python train.py --norm_place="pre" --init_std_o=0.00396 --lr_mult_up=1.21 --warmup_steps=200 --batch_tokens=65536 --seq_len=2048 --doc_mask=true
MLP neurons of a small language model. Each row is named by its layer, matrix (up: input weights; down: output weights) and neuron, and shows model dimensions 176-431. Each number is 128 + 24 x the weight over its row's rms, rounded and kept within 0 to 255. Numbers have three digits each.
Before each neuron's rows, "fires in" lists the words (lower case) most often at its 100 highest values on Wikipedia text that the model never trained on; "fires on" lists the tokens most often at its 100 highest values on Wikipedia text that the model never trained on.

fires in: "the", "of", "by", "to", "my", "and"
fires on: " the", " of", " to", " by"
L7.up1423:120136126125150120130098136115077150153123162145135109131103142142135126166116127151096112116180138160119112117134122106104170109138096140100170109113145137134099108148155095117145146120089139164153122134173153111151103103080116118113148130124141086156174087186075154151115124122160104116104130147088139147117129110175162138105103119096131110161135157125124154152175128087106122134142167119155101128153150129090088097133108147197093125117116126140083154113112087176148142123177122139100105121112152171100138126151116126109124101145092088120118115131150109128115148118119124145127140123109129109144100127108154169100058157159126112144141145143099139161136138086133133118127089107100120150129127102144141119122092154144130161122126167142121123122115139110130101135121098
L7.down1423:079103112120125134170152082095120161109103143172118106084094145147130099144124101165128112137115144122120096127149111120134173136129113166178145127136118075135127085120112137129108136098156152194136170098126091109140143145115095162120141168113129121160117145151094144114107108158150128124110152110096127128145154156087132161150113109114140111153120118144123120081120090173153116100127128124150148115106078081102123158155152090110109118115153073132080120124153110147131121095193120131118131102122133137185135104138127121103120133137130157139119110136109108146126167134120157106126079155133179120112150137101108122132146166120105147123136129125137141133135148163071116127125149127117099131083168111157119175090124111130109137145085158107122118148112083140082112123130116

fires in: "place", "office", "plenipotentiary", "seat", "position"
fires on: " place", " office", "pot", " seat", " position", " Succeed"
L3.up1934:135127087137172127138116170079096152122098117124131132107137099128158143089156088144114129123099164114153118120125112111139114155161104102152172133113141134107086146070170137145144072107145134105117052112115128136142143147112132152146130135104109102142124130123141140110113082187143127131140116125102090110114140160117083106163124114122113146149145127099100069164138114146165131125118125133080089124114111120118167148142151113153114133158109118123106096184142094108185155205130137129138188089136147140184130122123104115148117120119124138116113145111111101129159133119078146102105111116106117128115133128088106138161087145144120103181077125115128099134144109158129110095126097093144153108128095089168123146121150119111038105147108124148148103129110155101186146089085129
L3.down1934:161125130146112119138146125124112136081135170124137130092115182133159134118103153122109142126091176123131136139174092106129091097131097088147114180134176127114148147090117164153105121100144102139114136135107144149145092126122159108147121151070135102149158115135119146165131140089146121123139109111168093152090134113138102118103118151105113132138087140172123160148111115136164146109123091165104153094061150093141131130058119104088167097118116114118095137139121109138143122095099074132136131149185118145140178088140106166162160154163105147140160134127113148124124158103137113163124089119136117158124105160179137138107134093134145101134106107148096114108121134133104113141112079096165123120127130098131085138121139091123127111128122144146120161089138070144165147102136152

fires in: "an"
fires on: " an", " An"
L7.up1771:100128098161151134118138120102089117108147133140153115106110127107144119137124159168094128123123109167168141141099080129139106174102142162125134172125128121152118144171156085164161113134140090149107085135105133134154123117161105139126175082124121133150125100140119112149159170147150110177106089126113111141162095109141114110154170148154132138140169091160126146115115095148157115137104140105097118142094125125123135159116092100104103133115114151129151141112122108148110106113147109121135137156176099125150129109139177164138161136125156107105161117139109105130167101089139123114102100150151141105134150114171154121163120141124111125153149085082143117109128086096133131152140133121097138149138096167115148093170157110102124127117146145118130086165143134150120085148160143
L7.down1771:154115135112100160117128141137134138153082150131098138150133091137102164129110182126153129131141104144142162132173105102091104124128098119138133118108089154127113115113131146125089103098108137111126143120110110123155118134141138092082108114122093133120123115140123168142159133092132120072083113123174139126149123134115158150096110123112107151123139137132116122185111119122103134148145108133144126109094124133103158114105147164131102166138140129142093154092130134113150145120085153129168098119127127121143123095145136164074129144059155117115152112125141149165112098150085147095137125071123129119094115108144149092138122157137100120111162101140153111147171112190104145119158110125102137118159113109119104119114120097136133098153124105140137105129096135170104117084130130

fires in: "for", "of", "lord"
fires on: " for", " of", " Lord"
L7.up321:074175115156181154114089147131125137116147134122119123118153192151157164158111152157113134118123090098148119111156098153119121134126162111115163138139141129155116117146139124093146098139126149111153156163116156120154108184152141139095090130156110086135109120144136119190091144161122117166144097157111157108144161125134103145169143144137114106146127152109110113079120122134127070108132176134127096133111158141117095117160163092123137120102130110131124129140157127160138129107073125157117121112129154175128135125121121086116112117147104123114109113130076135148082136119148131136143094149179118132114133133192136148170111146134157111136104158091133139128136125092172177136081119139106099124152138166140175091134116175087136133158113081121173155123140135116144128161100135
L7.down321:139168086172174152144125119093108113129115129133101124153142156154139132137127127119133132114108089146122114119135052127070133138123118149119094145126083140141160139160125123134155139090192125111109149133132146130142115182117106152125100134148142108125114131124135153152199176106173138129131127140142129148152150122125103146144148123086131105139082136164090097100122114104121123156140129121122138157160145132116119109121089131162131166172104122141127116118109091154121117137100156103115124129142154173103111092122146088155145143186113122085142132121105154149100071116130103111116136101152148146100136120157124119098117119119085143093126152114105141160124105147105101182116101132133116118130105133097138115146139089100116163153185148171119186111159109151117106091145150

fires in: "an", "and", "or", "one"
fires on: " an", " An", " and", " or"
L7.up1992:124103099146148181127162173155138107112110132117120116071111139126096098105096116157134114111153156145173142117131105125157095152129093158143095128161146186104137127099158097133151080132083147134080115099124102106162150158138153113157109156112121130117189131131162113129118136135145113077121131157131102099092115095136142150138098136156128146134139098170109128159098111149104113132117118097121157095096116126117088161152065111122181129146118184123143154125142106168127132133143093113144112083128158155087101099130131137117121158101137177127186122110149168168149168088112135142104113119106130118148123124127113176091126106171141134142148146062081173163182138120152176126107121136124125152133119135135132110136142110125099101134116138126125128093127152152099108138109110
L7.down1992:131082140124115154109120105130112156125133145122098142165107134127088112143131141095158120131132124104118150142172174117088112132147142124116175086131140133139129149144128117115113129141171105147083141124123139128148147113133126182131132150150164142132099140122159113137081125099123165154090172116103140106156118159105138125148121130161191130112121111094107138155162128118122135139193163153093162134097111120079131116134148155071111165153132095096112143101098126108138144129144102085123116144130142127105152157132116167132120128151143135079130154127119130126127125149114090132120065138133155150131084131097146093115085075116112143107116098113116137105121100105076172098122145124155105139100147159154118111113110171125110156084112128139145147135121104160160138128148080

fires in: "an"
fires on: " an", " An", "An"
L7.up1907:137112108153112106126139101105044110117142106154087121143101083116127078139130163115138138141073137089140127112150118147102096104113084126153169106145102116101144152146147146131165107121138113114117084138131154125138119104138109139127090127080086109117141132110126144141140158198125120154120133157075122151108156124124123094141115125144129107152121124148128133151115091135145138154122123051127168142124119153127123135096121144091119131106109158115146137141133134096109157120134115112165101106096182124140167111138133122105156161115099110102140119133111132125107142116120119124058158103132072125141136141121127076146146127151117061134149104076107140109146122148106156131094117165082159140154104166161141113095139144052131120121110116115120125117144129150111145163113101
L7.down1907:102150106152127168139129092111132128129115158114120090145139104120125097079110158129127149120114112159147152159120145144149166152137169111140120118128095144145094130101141094124108105095155110151091129088135146176132153128102099154097116113081087116157169111152129133099145123111171126122150139172112114061119123068139117135119127128144150155175141108152116118106186118179148121140137133088139137133138158138150121084115109137090103128116169094140106146075154100113120150144137125078150175107159132087176156105109145082162094166086142127127137162090151098131130126121069150136174134123118080142134135143125160135164086103096112151135142135113101120097161137195103123110096131120127120133140106138140154143115147107063140112152112128116108137123155127127154132128178109

fires in: "of", "the", "are", "no", "only"
fires on: " of", " the", " are", " No", " only", "P"
L7.up682:136163116161101107114114127126110193113136097142178127110137137124123130127120143162140126126129107140129135125112100132125085170115111112106095153069103147136110097157090136162158156084136150139095084113101106133120156141091201139130097151109122141119109140110102168152119159117142113095154135135106108142119095134142160149107164106117140123138122135150153122146127179161122129166083162112145103127122134157098167142138081075137139112096117108157147130141111116106105133105098116107121130144146092139124102101112138111108124106095123137117119103127140111134134117134142158117146076177137141149108108125099158127118130135122076155085108131079110110154102175164111149084128152113092126094100131111169147152137081082125114143161086126099112142076114134112161134150129134
L7.down682:112159163162111169133118093121132104125138134152070135103101107133119113104114078131070148092138142101107124166111091116144106162094136140142121107133127129156139155107116116110143119111099154126138140123126153145145128114149144135153111199122097101148124080115118146101103143138144131112120164140134119122138158100175112110099164117172087052101104135179147169115108169112078104129128130125145149105141140150164128108144155104164158104118134132122185115143143114119122086123118157134142135121138106144124110157134129137105105163168123161093128125095175128128088120121147115147082113148132105072152106117121133140133082129144106153093117112180152159116191139097122112121136071114150134116161111149122154138114124146150108138184150110097132112136123150086128098096151094

fires in: "of", "in", "after", "to", "into", "20th"
fires on: " of", "th", " in", " after", " to", " into"
L7.up1839:101135093152141151145125120070138129133137129170125090116159133144152118138148136068090102112160113125166107109082109163139143149125126146151156147117148122159181142116142133138153124076136096130130127158165105129151098162120157112128125116107124110130110121139162151105108190112164099181195100140130158129160135088110108129108085127111138085155171146149092108156124140114113150164166151153127102085123141142145145133121102117138132163131137139118108123147142150151093111138105133131140091132134143158085122121112100123150122112136122156081149118124132144124122167096129144138173053146104113134155117144125104117156130113149145102088137126114144158093168107121119104090101133159156148151144163118090089143146162106085096146152120112156113084112135099131129096134162127
L7.down1839:111127169096097105157110122161136138175091140187115136114107148147125164111093077132114157124149131112092105092116128139139138147098143142109133120167109158137143115080119156115130129105116108192141096132168147154125162103098076121127160147142126141134141084110130115109118123097138137098123141125147092100118134111100153110109137138132124080116082130164130176094149108126162106104082108086126086110123106084099154135122177128153152122116099192122156116120116103145114115145135105172139143106135168140175142122134166094124106111138151155126130131122131117112104116106069148148103168132120154132126167080141142135118127125134102186132103128131104132155109098130136117138131147110103138147126075145136152105161125084122186154125155111122110139130121143103119143084127116

fires in: "van", "v", "de", "der", "von"
fires on: " van", " v", " de", " Van"
L3.up1150:103151124129126148124134102142072151158115161169141089145087134115101120154117128121150163114112078165104062149111089102134137134131129175146097149148143133181118129075141109115121118145115102138091143120136120163121130128127143140141118150157131120146156142150158101070124115123137118136144105105089134160129113097146114124137181125104144120112125126098165103085125183095118160140157106157149165125145114167109137110088108140136078129135120098141128123105157143132139123106141134128127098099140137136148164105131140176110117114117122123098099126108118093145147075151108093157137093108170163147174157123084141105116118142092109104120132113110161158154112150151182139104149150149099109133129103151156128146151129099131143151157154142146114155132122168149105109093162123
L3.down1150:094166113132141131171151143126157125137110094126091140125107121102116110134135111140139143120132105165133147156104150107133144115109103193121116124158115133169136141116134195129141141110071138129136135149170141136090135137118159131094116121116167144113145088172115138079136169121148070145107131122147120119124127069124145119123130149130153112130137126118101145123153128162113124161112108131133127143184174148110135127103108122141149114144112125124098129111163090094095153096122098170087144145138129106137158108176115131143133149060122099154121124155123124149082103125092119091119082118118120164129125135154120150125126155052128126127095145093130113164098159099111115126110128127063113116136143141112101138100104101147152129128126099125140137111128115139115139175142129

fires in: "did", "does", "for", "w", "do", "fort"
fires on: " did", " does", " for", "W", " do", " Fort"
L3.up692:117138089170119134137129081103116125117099145123139152158145137162140167135153123127166136092145151156152072115167123151095138132147174158127156111154136139123128121134117180105121118106189129146099131181178126140163173137133119099054135134156153111111124115133193111121094100145136120149117165157113126133070146134114157112163141121152117147105146147127111122097120136136113114134113128129136106126155121108123134108153120142187133128103127153122154129141105088131100113118120098121107107107112135172142147152102127078147112141089146140114126101136162090151110140116065112131137136127151134121160170143145128129085134121124139124140078142107092122151069135106114134122139143133148123137140122137168108123138155124136120121159104118096106111143080117148156165119087182
L3.down692:107133112103135134099112102091119152127121088130152111120135098155110114142150124164113121153087098130115113131171150108129131128178133148119103163094087152079166153138114117068119095178132151113118112129152163144121092132116170171126105099122137119144113132152159146115116131116171114084150145122134115151131154139148106120130156151138114173135113144115141135139073170126142118151111146126116107137149152129147153178128136183103138155128096170094146135137118146177157109123114155109149108092104137130122173124140092107138128145152139110141150172138154111122087088137152162129098102103142131150111164095182143160138135137101136106162100105099096152161139158087071150127135142103123134078143141111114128130093160135126106133098135134122101151149106119108110169114144126

fires in: "over", "only", "hand", "least", "than"
fires on: " over", " only", " hand", " least", " than"
L3.up339:133096108118127119141118152140126134144153107124087142139080096092153153135130122180063126119144140112106138108148139108121117096133081103109127133146141157122110153125099122142137138136170113131139155124122149135117134170158134124113102157121141113135155137122143128108174089112140139119129131157083148078111147122100158146092142106133161153152158136149123124094154137131193099113138169162128132144110138104114144133128130138112138135132158140145157094088129115127146112162109158119112124099137119124160081152129128169115118105112158129119155166090169128124094169087130127153124098110135085143079125135113129166117133096119134127128102132089138158127122092165107141158156089139135108118116124083123136135133117153118157121120121134085148110124137104130151117162103172
L3.down339:133141147136102114159097108162143105161138112156168127101091060125124121122158125195104079169126119097117153089142121102106118152091108150099102145103131109171099141094121147157123128082142120079153146152118143121170157155141171133106085135132114137126112142092113135153180123108116136092106134147103182111134111139112146134151118142155109137116139118150137100143098119160135141103190169179147141144129130110073117121139125138108130150110115109144155095130105174123130139147089115121131168129159101104166079106138153127102158098101158158134130135156146100115120149127157132136093137092143117131103150105146168138103151115133106106128127168120119088158168121161119128088123119114170120141146136127150113139164130164110146084150166124093127121152156111127126116128168154

fires in: "of", "to", "from", "by"
fires on: " of", " to", " from", "s", " by"
L7.up314:160091084141110093129110162151087074159103119097135129143170183150141159166187155113094161132112065135135085131126138077124123131146129112158103123096127127151103149137101127128140134144112120146154141109114158116127118158109151176071121138115183119128136142169093151109116170116123127121122127126129158135070128112119112168154141108071146132141122140096088121118128122127129122170120103094108104138165160088128127115138128110133123155083126125154093155126104088093101156161139145168128087107135139135075147167133106157116160142128107129115119105146136152138108128134119168132117112078129126132147104150148145108140150156152139148084151100118128103080099102091138115165108135146149123139148158145154109154187102094106122139117186136158111155155144112132113104138141099
L7.down314:115168194134156133131120114109125108109113092104136130115129116137100130107126108101138138127117176080140136113135132106145130134126116109125109102116139137170139109142192131115142180069096126114073130147139127135075138098134105128149130126109173113128127119132147066125129121143128120146164128127144148210121131153109121119139150137083134131099141111144161098111150133118131127116137131140113124093139135126154135109107133148134154140148112104085107164131114126068150131074121122161135146131139128154160143111102130106130087136147131121125100170123125145098127119151124144132098164115153125129118154131131167161142137191125177124137103119118135119154117164084130137128155107137139119138146118117136139122163089147132144111118115127141140109099118139158144151151151125

fires in: "of", "with", "without", "have", "by", "has"
fires on: " of", " with", " without", " have", " by", " has"
L7.up81:139124139147181144159144118122132115107092111128116150155123133180118174151161086154117153116110126165152153175142139107108148142157148123071107171136155133181121108147096112112142152136146156143177090140117142045164115142125132145105188112106151107126094136160107115129154127109129099131113152163119131119114138110156137128172091092114124128118117136132074160139122133162130107124158094136113145109093116155144136107139144169172118131136147078100122154119154135144110118131162153096142095167110119138161132121156149090120132129087157126124164122155091125168110129165156135131117113132178103138171106156158119122121104140124112183125135118151092127159122098151147138116149090118143144121131173119114144164153157089129144151172150152136124118184167105102102129173129112
L7.down81:139133098123119122109121149069144127114099151192169148121108142086104100075163124134087132134126079122133130100085110154112119139116152113125133160121152088138113141134130102129094129068155139116127152114154138190166128149125137112095129176127139139113121171113138105152129117139151157129171149155128104108150131147114126094087137124122154094154124103181142127186144172125128116153172139131118130137113133082070142106127127116174117108103129139128185157126171105131139145134119108119102087081127172092109139110138109152131106083128115141113121128135134131171086126096124112131107160139107128166075122162140142093156121119130127128128088132124123099151141171097111155139121089118130124118128134131141130051127179103109155087147086162133132119120130133151196119142117082

fires in: "but", "and", "as", "were", "was"
fires on: " but", " and", " as", " were", " was"
L7.up1182:138117127144120127142125135141104154139116114193148108185118117128142161132105125158088125104166132154146145098112127136136120102131086103145125153177138143136139106141136106125098151134112135110117083118156099126119122128161159113141135125116092147146105128122144152138078152092153144137096133104108131097145120168128121136150128113122062117125107147104085121114129084102151108137114137160109144107138075102114150131150114130131125117124148115090104164119109143123161132068115127142105107149092152145133134140138151119119095121127109115099121133148129153081094131088116141144175095120105099132149147117109118117163115139143124160143140130144115131143148156157115098097110174153114130162097101129091149165096107142166083102120114135134132079097101097098114117110138111
L7.down1182:128154163158153138140140105133160131109145124106159093100144161087129155133127123166083157140123145109115110116101131113113122111105153125138119127177136125143092110123112125155149113146147127110112066143168162102196171141101142163147149143149115105131075118086137142136135182088139181140170185136146147092128147136138111108129148133123125166137194099075143124084128092140150131109147107143119109167134126089114156097137156111130130105118103129100088103194122121128181162118139113163114156129132131133114090125114150045106133145142080140153132109164068135109139130112097135107123102147133174126060122130163124143123133150101139165140130156112108126171150134116165122122126135094109070135138135101116090148155115115126116111145105114122108083111129084099117137141150113

fires in: "the", "by", "which", "from", "with", "for"
fires on: " the", " by", " which", " from", " with", " for"
L7.up1104:118133147138140126109117094090143110126143121121078156119110129138095136128167107182077119144153123175153120127158155151140160133112157148101156119163119135124128111134158168129068137108132177174125097119078124118130121130155097116148120063170129100115127080180119110130113112111139115100135128133120157150163137116151100084144120129105114109158103112134134115132160123095109097173161102097110129113133131115127119114137159171142104091150108125133190114168119091119165109115115143153161159150102108141148137155142194163156112111093108128166101145110158124130124118151164144104124133168134154155093144129161145139155141136142135159136131114092168107157147116087138174122089134109102110136123094125126122124082106148160145117096131103111109102144129164133109107161071111
L7.down1104:137140072127175139149139104139148143150144145150167104149161150189128127152109118155171113139108123096106145131116167099100127169156122156137131131101132098082142149133162146093156125149136136141145167099132131144107125137101118125141153149171129107114092203133156132120087142147134108107081117164151155112120131118083094155141149134126129139145099141100132114140100088118164171161161130159137138123172103153152075106133143104149089147122105117108119110098142148136128155133120109143117109088136171142118142120126156149121126110126132171141132133117104139163134118153098125158112151095115138142141118154129152167125148120159144104125181137113090093151106136127102095138170124099109135149130121125117131124154178149107154127130151154143119156116125086082156118124104158

fires in: "as", "for", "with", "unlike", "and", "like"
fires on: " as", " for", " with", " and", " unlike"
L7.up177:140100117145124129091133158146143159162140136077182127125121155156124120104097126114127110149113092161121113130127149138137137089124122161097162136156084159081121145166112100145129116152171128163171133103150142134108123129101095134128116122114103132141171138115153137177139094150097099125083136091111165104129117133110109148163183071148108110156088173165084137123116103137094129120183133132178125117160104142127178121148136140136144146155136145105113145129144141155144161112129118107148133106105159183153118120115133175134143169138096114128199123128133135130089149100156162133136107076127128125173072122107167130129121144130097139157089145133095099124118135097118119082114128121086135127136169079129131111130146142126097114127148141110105110107118148148104072131107142
L7.down177:137142142114135143147145105105158117145134101112107166155151163116141105115093154143107093189134092121108163146086141164146098139126114130118138140109142109146163129118129109134124101112115164117101129151152133095139156082140137152168139089114102091136131142125146115161104164123122167095140142166126141149096110128128074118114114172103177133120137108151119115130115110140099114107140107136145123108127163191190120104147132136142120127121120105114113075116140129106146131164129104206115126116101172147111116087136115094137139118124138147143119136118131104170096106123088110140131113096130078162161121114064132145137103117144143141115076125100146145123137129098120166119098122111108096106157133109090144146113107177132154122101138151087144087136141118133101153137139104

fires in: "and", "of", "or", "for", "from"
fires on: " and", " of", " or", " from", " for"
L7.up564:165121096142112129173133123109134106105132124126183127141119133099146144166167114140125105144123126111138100114114138132122090172145158136140134170111121128119114139091143126167133147172137127106126114197126101100119128178121140124150152109180102191121118176125140131122198140149149139089111128131118143140188148126131123132148142066114147107148101116102112124125126121114119124145167133118128110167160163153107142141127114142120130100120122136140128107112156149120147168101103145112132130177108114149117160081125158110093099129128119086103123124122180115162141129131160120088129127101081170158146139143107127116113151113136164104087113161149119118162113155112089160135115128125130117070142132156147104120112156112133123097117104132114088104136104094141140139109151138
L7.down564:111112107134114156109129096125155163124146135125123115160107122135109149139143125111160123169121105145126118116120192171112105128127083105130111127152110140118130094129150136115118121114171116146070150099115113074104115094134110120085125113139148131074170136154124109108078168201129133114102111142136129131141081182171112110150184127078135105152147139118088103094106077135113175177172133160129096138134131141095115132134123218109146125108148139122143164148117103111139090154092125129113096093121137111135125105120165131140151131157149167142111144126086121157111153133077094179114110124169109118166095164133112120127127130136127089125104106121165100103110070174143140129079136130127130137147114130149180110149140129147125149154120131147104199112146100098157104113122106

fires in: "into", "would", "or"
fires on: " into", " would", " or"
L3.up1556:142134147103117121136123160158142125177128162109133115111111169147147123121110124155140131088150114158146112155106114127089134148139139159167120096120140167145135135118169165132141140089111119128123141110137130126144138127103150108162109120118104101152159113112114080147141143099165123104144141182135097126148139155142131126141122132096159129096115148137142134115098170150147106184135096168120123164106105110079102148107144121122151130138075117127203137129118116126141163113136139133167069132138092145106127079123143134112156163090083137134176092145152137138137125107133109144146126131120160143078119134086157112101160139155128129106093133167130169153168151095162150088132149112139178166121121175126116112121130161155134098135140136126158171125122133112160154166113141
L3.down1556:150130139141115100132140165151153112096163170124115083139145147091135144078123111111158150115122130139127125166112166151132133130124157145141122109108114160122119123138120109141115095111127080141158111108102118161146122142083117164146136122130059135131153145129145116141121104142125068119129125166163126127143127092125156109048120148131138131126097135143125119142158165093144118189120133116135117158102122083138147163093136148150093129111108156142134137109100134107172112127163122165137055154160131109108199147121150119082110121102138159140148112129125153156145151146168135143147108167091106151107097123084139137143119134135123096098084120162120167115162143075116115144130088127141158154107104141144095156113140103121118121115162119132088155111149115096157168148161147

fires in: "the", "his", "of"
fires on: " the", " his", " of", "s"
L7.up1536:115106143091195107083130121114123139127161134135101168125156119162147152132117143135164140090149108109108162135100193122141115131083181095126135175081132138143132147179153106154133149113139115116087147141123143107113083104136118161183114090119101129165135143120145146111142125132140114100188105150143152163137134132136092149153161118105083132137121096111119107142123142140126141175116110120090122128110111118145150138161083127132099101144145134134129148093116133126139086141117100097139142121162134125128114075169120141149127109129136127133118104093155120157142120161116146150118124093110165170197108126109161118148149102136126146169106115147175100115145134085139200113110093088079136110096170117142122129071142104139117112123127132139116094132155102165131133171102109
L7.down1536:126148132150057140171143159160090117124091130152115117126135149114104123114112143125086161107109134088159145118103086131114159127154089119148100103131088119142146154054123116153130105125135139146156100116107112117139151154115139121115132151174148155091142174159139156124129145146110115157094129133089098146120138097099132093115147132193128106122095169102157073172155115152110103121136129151151118100133126158101127127161090129114146170089156143132142128154120151129102139155118138110098169108145103160095143142104134075171132146119129149105134136153073143132121129133111114116140103186119172114072129108154157111127140129134162124090154120113049124109165131109101086142148158152149145117117109168118126156142140115125165137137132119156079115121161151118119089111129152

fires in: "than", "around", "over", "up", "almost", "least"
fires on: " than", " over", " around", " up", " almost", " least"
L3.up1283:080123123103142096109200121103126125141173121148131121105100098144116173133158117144142123106108122163132124101100116109148166145131132135112113167151167181128131125079142124110110135098124122135164121136124115135098116117138129098140162119111148144131165115169137147174107145122116111147143138128089163131151159137087142147146108144111157086147109077144146128141140087127155098170143149074082130164114113175101154131090114104141114167089129182147131111142133146110147139203112096155150141145124098120195165157144134135085137110130126137113123126134172126105111136090154153113105112115132115115118146140150128138121104095129115129119073115110145113174106129133134079123119099134155093152123136113141077115122080182116148152159138141117099098110117124134157104135119127
L3.down1283:098136127133119144156120162091138151154107087102161126069133080127124105138117126143137124094140143100119121129102130098110153140134097163132123151165088162160113105087151134135135172160095155144151136099139143134126141126175176123088111133105140143089139188164116156149099098114130132117107125109077144141078133147122096086148081131135128106103147117118101134133133074135141120059163093111140116089146090130127125132091079153119118175108151137171140123148136115119129155130121087103165083159180119140141080120111131112129100143151134161080106142112116117152123093114200135151110142132173119140153103108106129110151111106113111146125119125161103114148117149172136100160142114127142139142167157123130110128134123131122167110149141092135131145136130101146089136170126095

fires in: "to", "of", "for", "with", "by", "about"
fires on: " to", " of", " for", " with", " by", " about"
L7.up1882:134150149137155152152133156101131127142131151050116145166155119113119090140185125112160147153133119096127118122141155075149146133164145151153129151131121108180115121174127130147116105095150100072159146158149121097093099111123063163036144107128107134166172124170154115139129139122140137124074127116150140157132135125081095127151157133098111144112124117135152112145128125089151114138162136095105099133124130155167181097136116139141126146149076134150157143066128121199190155134124104082145096135117120161144100144111137107144094135150129162119118130130132151087110148125120122114080125106122149125146166147111136105145127101149138148133103127137158128088103127150158139126143099151152138112135122134160100159145157141150133139124190088133093139190131138093119112140136110
L7.down1882:100130131153142098145094127085137176106150094113119140155143142107150111191137096079117149152091151150144132131100141102127135129129149173156106164095094170127162086163159128147131120151097108144118127107157170146122073107139115096182111101132170110084143125129102136136171099122145122112125123119100120138146164107103138101146106144150102115152120138108114120145164116112136141159132093144057121130135129125092131098133153124182150103102110125145141152129143125120094116091103127156140077125133133140156140170133149137114144155130155150110100128114113139103104110156128164135072171141124073137144091108133136101102071107132176135157160133123179118130099157066119092161135198159129147147125129143170170110106116119120144097087126088156095137145123125107124154103128122

fires in: "n", "it", "will", "is", "was", "aged"
fires on: "N", " it", " will", " is", " was", "aged"
L3.up304:152138116117113092135116128104140162068154143155119173135143087091087086129104127125116171115125129153171088104099079127093090152136148112146086155112173096098129131129191164096111139080134135146133117094153124079098110102148145145120180124132098152133153095133140138126099200103119116132165181143139096160118164118165179114113130125123113158154115147122158134141128090133161084120128131140156093084096126102096130140141085132164130108155127117140104185141102147095117126120152122156149122143158145137148097137120089126142112122151141186133181114161110120132086119104126113116170134094118117086128115104100162146103113134083132142113107104126100151177100087147140118138112161136065119131105116115154153094168130128178126115125159114124140113097121126132154130138141171
L3.down304:110119111164123108155099118103127125139142123172090135144122158101146161102139161120127146096115127151134113105121145111113127129114140142155106117112196115115096131151131162118150104121129111148133128107171099116155117110153115137114131117131121161113107156146117106137135114127115110130111110148189146097053127121122135077150133160095161166102139104131113103124129155139093096117202125118115092131145129115111139115107154128163118138135119107126171088155091148141142113137121100216097118107141127096111077129152136127081108089132091141093131101129110128126136133053156124114183163132092133106105108146122131157121152128105144140121141120142143105121110135167127149094158132123141106123143135124131145161089122141139142120104136116168120125129135126106142098137132175

fires in: "an", "anomia"
fires on: " an"
L7.up1786:128121082138153127120078146135112142160089136165137138104095132163133083178134127129094168118083125098137140079158127108108136132111092166116160123103149105119144154090126108149132152155122133162129119127096134116157109108140111166115122140075125080128209116109131116116106136158149105092120159147132098130082127105082121126105115109128139115145124055159124110136142119149104178154134142160102127174168138145132113119120154133123105189093123114137128177155121175165114113113167112097117138101136129165083136108147117135158145139122140153157136101116141115076093129125106140135131108120164152112135162088094125184155133080107113106162095143091144158127104127154155131110130111108132156130154127137134150075134132116132119105112124112124102147137134122128128110119131095
L7.down1786:112150137158066149106124155107123131127141141138137157089135141155124129138151123156108126108096111145135158106158157138061167133119150117097122152116141151122155144146114068143122134140135176111121152159109094142135139089148135114140120118133120119110136125149099141105133122143126167127116143096133143161123133068106160155149111131159082105130181111142111103148150120142109177105138116152141138134146145151121088140152116151143142130151129121144126117089131110104149136085105114129141147141121109098145162134150090112139140090095149130179137153135150144121108102114105134073150129093112154107120104084151123144059144145096094139149136128112162143148098120108127099108142097158096122135152120144114080126128109138116156146157138167109132122126163078146113122137174123